python train.py --num_key_value_heads=10 --qk_norm=false --attn_scale=0.125 --init_std_down=0.00386 --beta1=0.9 --schedule="wsd" --max_seq_len=512 --train_tokens=1182000000
MLP neurons of a small language model. Each row is named by its layer, matrix (down: output weights) and neuron, and shows model dimensions 192-287. Each number is 500 + 50 x the weight over its row's rms, rounded and kept within 0 to 999. Numbers have three digits each.
Before each neuron's rows, "fires before" lists the tokens most often just after its 100 highest values on Wikipedia text that the model never trained on. A number after a token or word is its count.

fires before: "1" 61, "9" 20, "8" 10, "born" 4
L10.down442:521473433410549532506555470550458486515489592523435568477507453593406403466481429446560518400508622538629488451493498487488432477474389459546467451538523481583495415541489562447569381594448400495593537551402490470491563466542495537500574430552500502452509492581498521546574431438465371537

fires before: "1" 39, "2" 16, "0" 13, "3" 12, "7" 5
L10.down1704:511571515438542425541431466443428434543454502479512441382464490501551607479467470503504432462465508491509475477499536417486582570519374448516444379499495496510467488543515532480433465477477463464557489527468588470525588464452505600482556465582420503506527478457515519496598530515492497477

fires before: " " 43, "4" 11, "2" 4, "7" 4
L10.down2053:566545518498553427461504596530515590555500541445573469525408499480512464525514372437463457498511543537462532611576452555529510461507397530514555411511650514642427499420487471546564575585529488480483514457530527478439598540537540601449498447505567490560412517438556470472507507482488561458

fires before: "8" 23, "era" 9, "3" 8, "ium" 5, "en" 5
L10.down1032:481450600544538546562517500531455488480480500453434518502561497480544487535427470495456429455438567528525542438536456463492471491545510560539466447463503398437488468508583580546463480537401539589413494526552538484510461461481493546440567510478484509460496430479438565466434577550564440612

fires before: "2" 24, "4" 18, "1" 15, "0" 14, "5" 14, "3" 13
L10.down141:488475451510483492464446434447577566468411479529512457387579503518487577509365426538534484571543477490489464538491480554544527492417459590559497548453456538354452546457586453514414411510497567472512371468545483519573459504446505572485558468450472518625509416549480483486502485508577532464

fires before: " |" 18, " |\n" 18, "1" 16, "2" 14, "0" 9, ")\n" 9
L10.down1081:531496449508586517409486498613595485599504561474469460482519485398388494482486474532591446475529503428534519541505464554520470490542499556570467445439575485178506534530485554482487574563521565571430500546576587492460525458449542443534492459516527447519463468441408443516399456568542408528

fires before: " |" 36, ":" 10, ";" 4, " " 4
L10.down2508:506534501545474506425467416511539455529415526535454519408527468487556462486502514557482516515430442461487475465536467482508523430521641555442515498500522469298557549563446560446436415546473586578438367570503567536546468590493467546484493523503408431463530408559496448499466470569564573536

fires before: "1" 31, "2" 28, " " 20, " the" 4
L10.down546:525454514453395534532543475531545502546388529452529494514527477441521530524479644408475477572503504485465502536579427569545546546539511496467597509457611471361629494409595535458422545559597514465454538439537501433561506647437452515564471527446465463431490400529426511427498508519495554537

fires before: "1" 48, "0" 36, "2" 8
L10.down162:461569536491479429506489527499556529500473467424512408503526588453524451482532504529543578432509515507461550460471461550459521556484338533578518514512547542485529578548483445474562494443544564569403468483564482486509576509534648521452431534542491525496598544471487466461492512595532463578

fires before: "4" 54, "5" 32, "3" 6
L10.down354:476551525455483432559442554581546544407402417569500547483583521485478588455464482530495354423494483444565552454586535520496553485493449593651535573481595487490439526464547367546531491530523475424481477474525597552524513451480381543528474462496514484452552497505486543501539452595451408459

fires before: " " 54, "-" 6, " a" 4
L10.down1509:492511521480481482420450525512601510533541516553518540490505437511443505432545550374472441435503426564494461441483466551512552566504451445532577531556435448526512452434453524462490537565496469495496548514505525490521471545529471585574484612471437426442495461497590477553435571489523460600

fires before: "4" 14, "9" 13, "2" 12, "0" 11, "7" 10
L10.down254:453499540528451462467487496537534518581544483509503498451557479461404443447562553513449473577529498518481399499476589422500564480490541484475527458471495413315482445526552553504511450458480514385507484486433488448490410408528491442456465440486546495560477411433479513549408454509450461498

fires before: "," 15, " and" 13, " at" 8, " in" 5, " engineering" 5, "ics" 5
L10.down1065:501499479490460530570445466496484471448421511533514430432561448442496556488506563467419503474501496544542557607538536458491467466479433573528439445401433445610513533460508529574490477485532515522554500419507568501424448505532509477498541528499495460440538439555535509366454508508555418506

fires before: "4" 22, "5" 22, "3" 12, "6" 7, "kh" 5
L10.down2147:507465533472449477524418523449517528495475438562481500442489434566524516520443527459536500492442527456531549563614495507449565424493452484594537444467513452361503536451459500477539594519450455504495515460426417489494437471499449498531527407370486595518462538475491502539550508576649398472

fires before: " |" 32, " " 27, ")" 12, "1" 5
L10.down908:481538474585477472526557575527493439550529527469551485536523461487550472544466424483514445496530504446476493466397556495468441545489290510501501515546372492597384584485470451504539487511493559538600515586529513467519543578576525470525445562559515484498415416438411585420492518466509496498

fires before: " " 46, "-" 6, "hester" 4, " |" 4
L10.down2146:483500477438491504403488478515448499521484490569505469479574468517482486526460402604497422492609525535487476550513504523500522549461454577470467500474461433591392537493589448548536535471611448509439491480460523519494550523553513436491480500482502487405470498484511559460529561457529565449

fires before: " " 45, "2" 6, " in" 6, "9" 5
L10.down716:586486513494547490566476429486480448557459445527532493451558544454462460499483493506446524471561505531485568551369513539437572516469450497515460462485598512314550476492608485550542483539487503529551454473496530469567532374477416505533503537485520504472507524492462533543527562429522524440

fires before: " is" 31, " was" 20, " has" 6, " of" 4, "'s" 4
L10.down2143:560490543505496552510393493451481508491538467562542460526494456438442470576520504476486475427541517568546518570545468522449472397423393515518450572542584373630469492426535441508433431537539447430485501570571531475520575539562483528524612431452588501454448523417618612538512510431477491511

fires before: "8" 30, "ov" 20, "ko" 5, " |\n" 4
L10.down1663:472546500451387569480544410530522496454555499489540526412481503499501526442593495532533509437544444464569558507552458463543481486544536510589555453434535480467549584538449568494412488393461493503451411525571487530519544529450446526562527421495416562529525475502361539420499621565489511494

fires before: " |" 64, "." 21
L10.down876:546497560542575517606528439594550479586499529462530424542550545425495466521543522584420460479488601450482509440500497530431578515484498501547494456481430449507558548397466472537484537577520565505431483523439572583459495495507568552412564456426514543497561474481434397622435476452505428524

fires before: "." 55, "," 6, "3" 6, "2" 4
L10.down73:431575578516433476548484404513504443572442454526560419480537499493459469470555483586367500495457577501411578515504548514486473525458471566467465440514524520437478493525441552463455500622582631532433427423553439403459501570514539573506472453391606497505540486523457459576594430501579464588

fires before: "0" 95
L10.down875:500475470501469483484559486569454532505528439502515519536569442547452530446504523534506554445587463509380506455418534502588463467497348457505429497539494512509483392530459513396406458492461433453422517514499409459429483501463537430473508520631522580454536475566614562524617478438530464484

fires before: "9" 48, "0" 10, " |" 10, ";" 8, "1" 5
L10.down508:468553481462430516504465511529456563541417484494459551478519507441481465491495473478512546531523550436442455498582527504504531417581564460574488420437499406505393496460527491437539532441593508497544491424477495528473513485566526447476552506560512528549457562524570454556517574450588434462

fires before: " as" 15, " in" 10, " on" 8, " born" 8, " to" 7, " with" 6
L10.down242:531530516490491530529522507438562506484468505424409487531539540462557410452482555572463476531410521398517499527479552486439548499490382575425467454567502521694533571520476524448456586448516449520603564444462445516461480468427598468498562572514572463575465550444434565545632457561509548481

fires before: "4" 16, "2" 13, "7" 12, "9" 12, "0" 11
L10.down35:587468480549458523440468459487511449618474494545512453411484504483428467543525539500549454545532410483495454521483525503476502500567537475426441523456549482379539500562563600476500447472533509510476418506574578462574498477518458489451578485521471489483530487556427423539466505485534471443

fires before: "2" 37, "3" 24, " " 18, "1" 5
L10.down1592:444542549507430480518556476524471633568542556520414465504501479465542478536434592624445440521573565507436488492473431513557570531525344457551448463471486436543494427431495496629441525534506468528498435472514474547480503454499518508563540562633443464505462539472543536458517450545479501474

fires before: "8" 27, "6" 16, "7" 15, "5" 9
L10.down596:445499536435487542502494576498506451447525516515451610499494516541491470422511518508510478468516491353458492520503421473467464559515601520619476524455546550470443477591532508538482492537371504440553485406585536501527422456554462426602528548396520543446563525557445547487486399587482498498

fires before: "6" 50, "7" 6, "8" 4, "d" 4
L10.down655:454599478496422593451495573480483444538466467538502433515503523609466518523497532488515409436529486449543475554457620469485423529526491474561458516447473489482595522483446506466341479549488537496479546404540541562487489408466483585532449496516471477493502484483435532505547406519481488459

fires before: "." 27, " (" 7, "ille" 6, "\"" 6, "==\n" 4, "1" 4
L10.down2231:460499478612517515429516472559541482499472487542485500473486470361519521483499520595485477458433530554460455548389600468581461530450401536511554457508482530545469440504510464515522544476546514539468389541407577530490532573428693530516445508483491544398462479519579438558503555462472434631

fires before: "8" 38, "9" 28, "7" 10, "6" 8, "5" 5, "1" 5
L10.down1300:596489435466486467558549462488563475427587397430549496544418509546475496513462496568525497533466559570492482497464433476472495534412464421531478426631562495542381432542487490423468447493498501438561565493489480441511415569526449471444544456418522511501448471427508483546506505438421493544

fires before: " =\n\n" 24, "\"" 22, "\"," 8, "==\n" 6, "==\n\n" 5
L10.down122:527588475495539531500491505472453508529569441399598462508436406522488475467536547524477530523489414520471557544505465454504542519563328441464486463573500442569602564494521556472548518528477537487527462484546578427341561518471423463529501464579428488404523513483512525612540478489453526459

fires before: " the" 18, "," 15, " to" 10, "." 6, " by" 4, " a" 4
L10.down651:443514542488476536528554582465446519530483557492489609436512530482511459416548451478484615406581506525423503545481582464506587489492567543515421479424587515693482448531546616502422461526465503507448554517510459531626508385532543525515559542515455442505503538502514366492506484514493419542

fires before: "0" 63
L10.down2536:474587477386455521456520448502505422471443582506496483530567487493509573518425498523583511564444480468469473506533527374428500419574522524527519517544466491555456475433573492453471480401457594417533488441465473427579439481457573421457446623515555429527458407465548433597474518586519531497

fires before: "9" 27, "," 21, "0" 8, " al" 5, "." 5, " " 4
L10.down138:460521495420587476550563567458547489478465477433381467471616509360498480454534504535433531507548545470448520483490488623513598554435420527550552440472453573476433603449579517490483526507583477424544404517434510550441492559604567439543408495499483547484481545536525507510503581485572524522

fires before: "0" 15, "7" 14, "4" 13, "1" 13, "2" 12, "5" 9
L10.down1337:545490398569486516441492447468460469602454422588469439409392514490373488518498531454463504481511365506474480557566553501480482535545591516453449455471542490309554548562516505512515427525545524551480474471572538528552477476530497504502508462467482565460608506506446465514423518509528548565

fires before: "0" 85
L10.down812:481598502445462514494503562470575607459551583460550462517564530576531457503585583536479411545415458538436400466433466424512504473449444510551514447458483511611494505462428492457531406410451531467582425485459507449542405406491536478422524564520493450556542493525508490441528426598520573492

fires before: " by" 30, " in" 9, " of" 7, " from" 6, " at" 4, " on" 4
L10.down1840:531490493512498458531501589491474455589420543429559544510481524563590517527524387512508519458543467516539456566528535536371518467385369442474579495543425414557416462462530565452451473536521531533435491616522390454469502540464511463556618438528538446479542503582536441480578492465537532458

fires before: "1" 18, "2" 16, "4" 15, "3" 7, "5" 7, " |" 6
L10.down10:466528411526449453398554479502507542597523545474483458562475519447497442530476438513524495442488594562476463472521528526485523453528396482564406454458519520377542482494376502568483516501524420481423489513550400507447504475415544480496640487442532481528463537462499477562297474482511434547

fires before: "9" 58, "\"" 4
L10.down389:444585472528502373521549493462515494571517600478457486547583502532387529543470499524515499556490537508489474497456523512494555468481438460500339503486415499512501520501435524511550495552433586521466487521472444489500438525578526502445464519552525545564521489544490538502484514507540508500

fires before: "0" 14, "2" 11, "1" 9, "3" 9, "8" 8, "4" 8
L10.down538:511607442474438388487536552458500508582458376527484454492600570581470529419588523462558492498386591523436552550460497488525597542450510404555466402464443541457555463479507548433469493575485478539605464530426482482571499428518438482504453529502522506518490524496456504501450522575517497418

fires before: " " 51, " the" 8, " check" 5
L10.down574:505493472459419441533505539641495538511449517405521534515481496485568450528480457525493477480466525540528556453512527535457408470420813578519533406559475491549547414523508536555466494566501472507458502492504557498488475500478510545488502461504504550526421414553482559463465477511494488546

fires before: " " 34, "," 16, "7" 6
L10.down823:519528478548468506486423514512544444578530496456465468358558505450503537433493482428439485459510523413452502569519509434515502461558433458539513496502450576541514422504534481601493412408562442466567534533452506501481479477534447540461562485507481552456519548511484372537590607455512544460

fires before: "6" 67, "7" 15, "5" 11, "8" 5
L10.down150:526502410517453514475501467433522468570527527487506453463548476564481479437485545452481457534460490470477446415509503560483448594431378512526477499460526546552426602398505469428492508438493483437551519508461573446504477438510527468568438598524405621426510536460606504526442405464514510538

fires before: "1" 18, "3" 15, "2" 11, "9" 9, "8" 9
L10.down191:504563524484447485490521470579488486572471519453470647505535473476504546512548470457560483550540532464600496529542519508512489519543476464467425486536579452488477399494503497534468577521518474549532540554392498487608472582581547515538497547441501462405507504503499505462446467530457458554

fires before: "0" 28, "5" 18, "2" 12, "4" 11, "7" 10
L10.down2229:498515576540467417485569424471528484527404513477425507466535491575450553486441384493496420510514536528468529508487434521512575578500324525541497485577481473486484483543521539537439439438499564479541502480571504536490580540436532441499485511539488441565466498548517493450475540487549529581

fires before: "8" 37, "9" 26, "1" 18, "6" 4
L10.down1928:571509508459522565440574515631504478495570407484437482477538543514532486526520501586616570576485368507400473524565519410583428559418437510496508560436482470482518480478401522426441490520507502495542509593479529505441455531432514446490428614468510503484516521512521520554518498504475418441

fires before: "1" 18, "9" 11, "2" 10, "ov" 7, "." 5, "e" 5
L10.down1468:423479510504529530462487523438563515504519522518566553494649502462589464402478504528465472483539510453419438550439496426485533533518487510578450520483568402557504545445528443518479470581499428549525486450459602592463518529553562515521456487534471524581527526469462466582480471410503488478

fires before: " " 44, "." 13, " |" 9, " (" 8
L10.down674:538501525524507480447503542604490521442559436505507481489461490467561433474498469538487452474555401506476534546441572506445486526466393431517502391550450545601492529446617549515497535552585508402530429465513538425471575479509470539448470491509629478550493577512469425505552513551494410521

fires before: " " 65
L10.down725:472482523429412490469517469608542546486494495418513505472583442558477507477518468401565463503484473536523488456456525445545458497514443487506492537513454523585552490510457498421523472524519501510483501452527478551471388541509566537482511524435446519501512463616566548498619481413467663472

fires before: "2" 32, "1" 14, "3" 8
L10.down573:479591568460442536522518547510530549479542491457461464432500472487542521470550494540469529508519472504421413465470446526576368548512441547464456587508540504542354511522503542491472446586497475410482465501549503495485477511536469449584388512513492529466574569477439500555425574496480578560

fires before: "1" 41, "2" 24, "3" 13, "9" 5, "4" 4
L10.down1187:527455513538516470563523503484562573624531472551486498452494506472544465557491477554451483576465528541441521461545483427533462497446612608547441542452513514250511475493416548524478511485544502492488510496457509512474472505497490436507527545496459474480531474525489515505340525622583427460

fires before: "2" 55, "3" 9, "1" 9, "5" 4
L10.down1669:612475553524430499508509472538408486467467483450473475504500561467446526506537504539488499538541455416448387497646433534442481561553478485577501600521571460466430497502519491494393495560518364470460462506526487490481507431478532559582534491520492547486530414511524542535415411420499590513

fires before: " " 77
L10.down2240:437462548488495457485377507478477537570465588434583442426545481478532548514543530498480495540439584457429430490533441470457404564399642627547450477548479443454508548516531494405414505529516551501463487526470511479553522506459476452517537486476608551513595524544529510502477464475518557417

fires before: "8" 29, "7" 24, "9" 19, "6" 11
L10.down2393:338463443383457537534534516450527547597571436433477537497500479512430562557541419546513518524487499476519536441516506480478466491494751529461486546561540506469565457485488518503557514472443449475535529510472473564508476457555457395608453412572481551506451417475454436502480512504476538505

fires before: "1" 24, "2" 18, "4" 14, "3" 11, "8" 6
L10.down1878:541461563531556484466532442435455530626536480499441484475460506492533501562541497517551486444410483424498568472558461513574505460566550534516429482517534450218557469498498577513542554474529575508470495505452482503448520483471529459471532543499530498506493474425468452460376517589539464536

fires before: " a" 34, " the" 12, " an" 12
L10.down702:519511490576563484511543567522524526517535503504484494476492572423542456418507441501511467393383477584488514517410499477457580562526484598556442535451528492633494509509531453572549496565497520579545533488510535572512524505535573492481493543474416415468486556482651488420476490486516626539

fires before: "6" 53, "5" 18, "7" 6
L10.down1648:519467452482511434400604546486482571512528402473468506538564533606472467524557553533484546531501480421589480575440447536531487600506380458466499499414467504517516449555599544485472516567506476474519529479494434524483477451554483534534532547397528452450497466478489489490447407475523462613

fires before: "1" 16, "0" 11, "2" 11, "8" 10, "3" 10
L10.down146:566538532491460618506469491470437554522530470508562539436542521559445453518593457555577524397501424529507469449512475412530487473531537502430530513532508395459446525471507517494482452513550430468498568484455466506535475561590525500533539518439466401494451453423469424527561569489480604470

fires before: "0" 42, "1" 23, "2" 6, " " 5
L10.down923:470526411482518523584519484528506525468556488602580432520512472528525436541490418504594594557520565548491473480501572428500476455516402490602490491520504483514516497417453514502480531531494464498477509543489505561458530452522557391580514480484414570483568430565475495485426453459522497528

fires before: "1" 16, " W" 12, "0" 12, "2" 10, " L" 8, " D" 7
L10.down1788:562526501492460534414429442501508515538442475553526458394450532480515510451570519436476451592509532526498515591420522510482432490530392467517538512502539598366478481508555490454481479493494580482498407454449594465500548475539434506465585534483423549496657519530496529481462552452592543396

fires before: " " 41, " in" 10, " to" 5, "." 4
L10.down1559:436447577471428492521530557507510484466456525487517494464535522450486548568478509562440418505533508514466505546583573461501572507486545562477498443494420507498418444545549516617463479461535542538618480504505401524626501423485498437479544517502524499537682550461493423578430514549434510431

fires before: "5" 59, "son" 8, "ich" 7, "6" 4
L10.down1339:549487515554538478466492510478589574452402476532532547491489454503456534425531594542523510420491464491442445587497525528428551468572483502474475511516520526570514549595481529528474453515429463478535443488438494579537491492572557408590455520558517487421501573445546585520559481513508535441

fires before: " with" 56, " to" 8, " the" 5
L10.down562:436506531441411478466565529529456471418454532482477453465493473497459548497457353537494501620474522461526475502509428493546509433546459522514565518498463562414509481486420546497447577515544454505604537561450482548527426515554558497586469563587545503488370575481506468523472548561479525616

fires before: " " 23, " the" 19, " a" 5, " about" 4, " $" 4
L10.down1491:409469507452498466484408486523523504473533552489419593496571503605464471429458511443536575426423455531516524504507346503489497534471575469606537458418537553678495402419514504448519456464543550492466418532469417398525510503477433467468576505467430527545453458535521471560566501459529472529

fires before: " " 39, "1" 17, "0" 13, "2" 12
L10.down653:425572532543516492541381501598524495589461508502449425454462553523439534565521432468524518418499496493384597487490484474559399464506351497539466528490467448598473460496534541612450525570529570545486523478561663455498477516481552558409439580564486562489461489452487431546453477491450408483

fires before: "0" 100
L10.down684:455571414497473472558501547544446533512538497517492430491523443518413489499504440603497572421503516453446468450407508433535483479425384526544400449476478473519446582423521527489499482456507448389519544537473455556517549519435558478423495527582417461525491524487529516541579532526452554473

fires before: " " 88, "|" 6
L10.down1697:468616477546525382458428551517479595474535567465431458449520480481511552537606515465534483427492575514535497373513461434535536391580219413473459394615560572535473405485515535584439498556542497408458486547579492442464523514437496494532478497436361524523525547488505526522532478479449508449

fires before: "8" 13, "6" 9, "9" 8, "om" 7, "a" 7, "5" 6
L10.down2043:524472476488384510584518489465562492521433513546538478537542470528457553445430544376585523566545534479503476561535521475504365494512542548522462513527450425482480465452443542474412485457493565413524525452508561399520484451411565481543462552511460514608450481442463425533533475513399416495

fires before: "1" 29, "0" 25, "2" 9, " " 4, "3" 4
L10.down709:421526540482378469464460510496441426418343517460437491493513472442532428524437494511524491530545439391464449473471545540374516495515473491485515522444527473450569506410565506531516456442467556497531492466518502475473519473564573492478428485449472409481601474392447543459446497509483509527

fires before: "7" 23, "0" 21, ".C" 9, "1" 9, "6" 8, "8" 6
L10.down1253:533584437507450540471484436477530492560477472465486447419518491550496520520436531487543546496390497489565582500463337431535440458530574503520578508491516493458448500520493445466456446488492480500432453531531506500417482552487531462485488523492531550445451488435364572536612533459501494585

fires before: "5" 31, "6" 23, "8" 6, "4" 5, "7" 4
L10.down1902:536490507551453506482503538440548461493528495494510381526446500381447529595531370498455470531511484418462600484493527562557419526502426492407515501491464479520484497496470548468497483444467496503552454463459514438537532573430457531501396542503478492463562495457418546450585458478509604555

fires before: "1" 36, "2" 12, "6" 9, " D" 5, "3" 5, "m" 4
L10.down313:480480440513429494532519501499503628536525551450524504479487498531462450494390510522476461532486492493378533528545442423548439600516338544545491484511460457577527453401432506445480513499470499493469562533574577595491467548441485520460482577529577491490464453495531477496509441526435428573

fires before: "9" 94, "8" 6
L10.down1583:499566500437515397479536457563534455555459437510539583521512589514444509533374417593482515568482469535465543451577561501588518437564428498458361451414435612465574488380481473557493470534472550520450503633438539507494512530443516509626453547451490452466447437516515487526508453463385550510

fires before: "5" 56, "6" 32
L10.down192:466466403460496452482536518532507485562420541447539448507552486493475549551465487443479530451545524566447500424485471559448491622474414551462501441455552498527449485508478502451476485473492465480528472433583481558409444453494585471581606497442487524492467535473588452486448474410520489473

fires before: "1" 33, "0" 33, "2" 5, "4" 4
L10.down1179:490541546561334477527532524516497456505475414485477562537536519516424480498471546607550508557472456530504508463391506494512460543425437647599469508495564448490452532551521559481477499464432549486494489464531577463454549490464535416561492517562535476558543526441449485494447484483506516525

fires before: "1" 38, "0" 30, "9" 11
L10.down1347:519611538439464600466492425529473501499569429484513512493495502622542492467653444510493513477452541430499524546531480486486439519581522469519513449527447392531479480450452392444474454482578473452565541461489486552501477643581434501437496509517487445502550485528461495514566583584475419422

fires before: "0" 40, "1" 17, "2" 14, "3" 9, "5" 8, "4" 5
L10.down1547:393633571523460480470456533530525629518437580542518533503538487478466503566458507463501515465556443624502565536419507467459538504437337485540659489405446512386471489430516506588475531458442588484425504466481660495448536504497554550484573378506464503534564436569541516412576433459487537542

fires before: "0" 99
L10.down848:461586477520460533512553527442464506533556485567547539475489465482417445572474367575467554535520539571499519494429462489577518534464240477556481469493449513491593495518511503443508488499426498503411559576509434527526414512464466451421446503538483508382498495467533451522386503445467552491

fires before: " in" 31, " on" 13, " as" 9, " at" 8, " by" 7
L10.down799:475493590449635425497514555469581415545392512481438527479502547534533536541472464513511515582513532457440493533568492501464504474433654495521417529449479397525480455534552598438478546458531494479510420611441436541429485483499524554563439487513457447525528440454494493492494488561482525449

fires before: "3" 41, "2" 30, "4" 12, "6" 5
L10.down1544:422412535550465505428484564503476561522480492429443550444605511439486374472478512528520424506504444556514514536448551558479594474551477530483508447422538535440514443445486559637416486466472530526489489462542552438466473421535481489503510542544551533602533560501435578474441530495571538491

fires before: "," 15, "." 12, " and" 9, ".\n\n" 8, " of" 7, " to" 5
L10.down2267:453443472467427438462534471456483478459448553482427482473489447512464519526570426462533519489466511570559555487532538589519485564494492483509425546426531487490489464436510444542393569502507511516454509502529510570527467521603455533525503580494490535522441552476398356409402536497586437500

fires before: "|" 56
L10.down1706:526602571584411486445530497460447537502560473444454426393462516518497467576524542464567446440532553441518449511493440494472451596443389422511513518526502408440479434494463536487519562514527573506513489530477534520534563460551498423574439597486502476520581532512490516464544448538430521522

fires before: "1" 16, "0" 14, "2" 11, "8" 11, "5" 10, "3" 9
L10.down527:500501418608475485595472511511499434484466448538501501477471456525524486486509391547567441509408592556432512496458598404540523479558619491600497428489476551199450497506588541442500447493490422409554524436543501576461510429504423503510512581431412538484498463513501455553457493559494476508

fires before: "," 44, " was" 7, " is" 7
L10.down1865:519520461560380494561431515406538515565422438569511463572499408509438552533476510479540592522437402563547572483515381475409396535402465485496545498570479523576430554471528426564524489441469440411546579553499474544424502544485453523487494571487536590515492493481544488487576535533377565449

fires before: " " 39, "2" 20, " year" 6
L10.down1230:519455455483466501576386427509508472588459552551541558456486432398540505502570504518523422450534465425514524578476532475447518546459380480498465509508425481569505403508485525470468541483467516478546397558529531540518541502421435471468468452485448465420466384522455448597694617465507466461

fires before: "5" 33, "4" 31, "7" 5, "6" 4, "3" 4
L10.down629:494610490418452529494505524452486500497463565516630486458551608523502516563513523527501462515631471475550523457503457557466473471513440468528533459529488443489376526424465517544481546576576521520492577456515490480461490538449538446511423459560548521460494480384496541642534549504488445477

fires before: " " 37, " September" 5, " August" 4, " July" 4
L10.down710:493601541500500521641520462470508503539454513504504509454526531464450461531549530459479395569544473477504482578535484517520530509470514490474415453495433504599444488569604427505565607508550453441597497537491461580531611547484404461520572525561458462521503537509572449476467573526449461525

fires before: "9" 26, "8" 20, " |" 4, "ards" 4
L10.down371:467517541488456405571566469484506582495445455479492527490548476544564490464453479550513549459468474530520455565444485528521549405523422435511462534497463412426487461564432483532629453567439538424497550435555368525515524556414586557492458465543498401587393399528596444500513452438550516524

fires before: " " 75, " The" 7
L10.down1784:466555472457451493531539439517461495524513608431498614473524531560444508506466467475551502398544632518454546454502522523533502495495392535561477465433598487534422538460483538467423522474578500520545433476519558547523520456484546508594539542535514469470432518539560525486463523422384523545

fires before: "0" 49, "2" 17, "1" 13, "5" 4, "3" 4
L10.down265:460523454617406468576488485504442430555581438468385397509464442496474442503432459515486484521399566527517518421479498409397499515538337452563506453461432497394483418529446522441547485466421528455518471446455513488473513534488580500506559495466548517511583532445522543533516511484596403535

fires before: "2" 23, "1" 19, "3" 9, " " 8, "5" 7
L10.down369:517490490506465405482508506540506475613510458456513432474589551385510453468540568583416532491528553530486528531475501517464478519523554522492455536440501592448549463495528503480519555406451504562566512521470535453492461452487485453483550410503383607450545472454416547473480470494506526412

fires before: "\"" 33, " is" 13, "\"," 4, " (" 4
L10.down2469:510469522410489499519465517535538585501520507473533669498418449503543549507476479531480507463476490569459531514524385421462489516488429432451512473544518485551551482454520485453515445536511474427525515613515528541358542534509550525623469493532533592439468475467549520599566514484528387507

fires before: " to" 44, " as" 7, "," 4
L10.down1073:501591499471439510540515580435480506504489533447501464455417581450543506515466531479442531515487503500439435505531507486518504499493366472456448493357456482680524452530441442491461532467471534540549576485502600542447517519538591406576519531586506561470433531449445524547506612466436404515

fires before: "2" 18, "1" 18, "0" 8, "4" 6, "6" 5, "3" 5
L10.down1:487498460549416443568489541499508497476457521514522517510544529550483517452523473496593413418473491503509606464494461571586431502534396506540567489532443546372564536459485481510509567489423495568510500463427556457502550452501501471519441486525534454459455429525490458514519460499449541470

fires before: " " 37, "9" 23, "1" 6
L10.down1573:579486509337466529409437543567462534477570542536617530560520473512495508541524405540495472518497528452549568493523483398507477515509416524559428460520523554546511406447474539602466553454417593533541467558543481528500421508489516638525495377459482352483503502557553587531444509508416470477

fires before: " " 41, " ." 11, "," 4
L10.down688:529493401519533505443467501516460467571448452521514488477509469395539547501484503507540545430526516472487594503552535512458453559489391517515576468565359450468519453481545522482417501560507507479528456594474587457389585610488515483627407606433569437492508479431469576571583510574471573454

fires before: "2" 53, "1" 4
L10.down2458:542478399524426427461553483505540508491519542391468548477498511473496506481548541521501411608426488540416512487535580536491390504521514539495495486446475585443566472402481545547528486490463580518501380512527490442506540599550555462550577531415519502503471408465518493482476422577461542561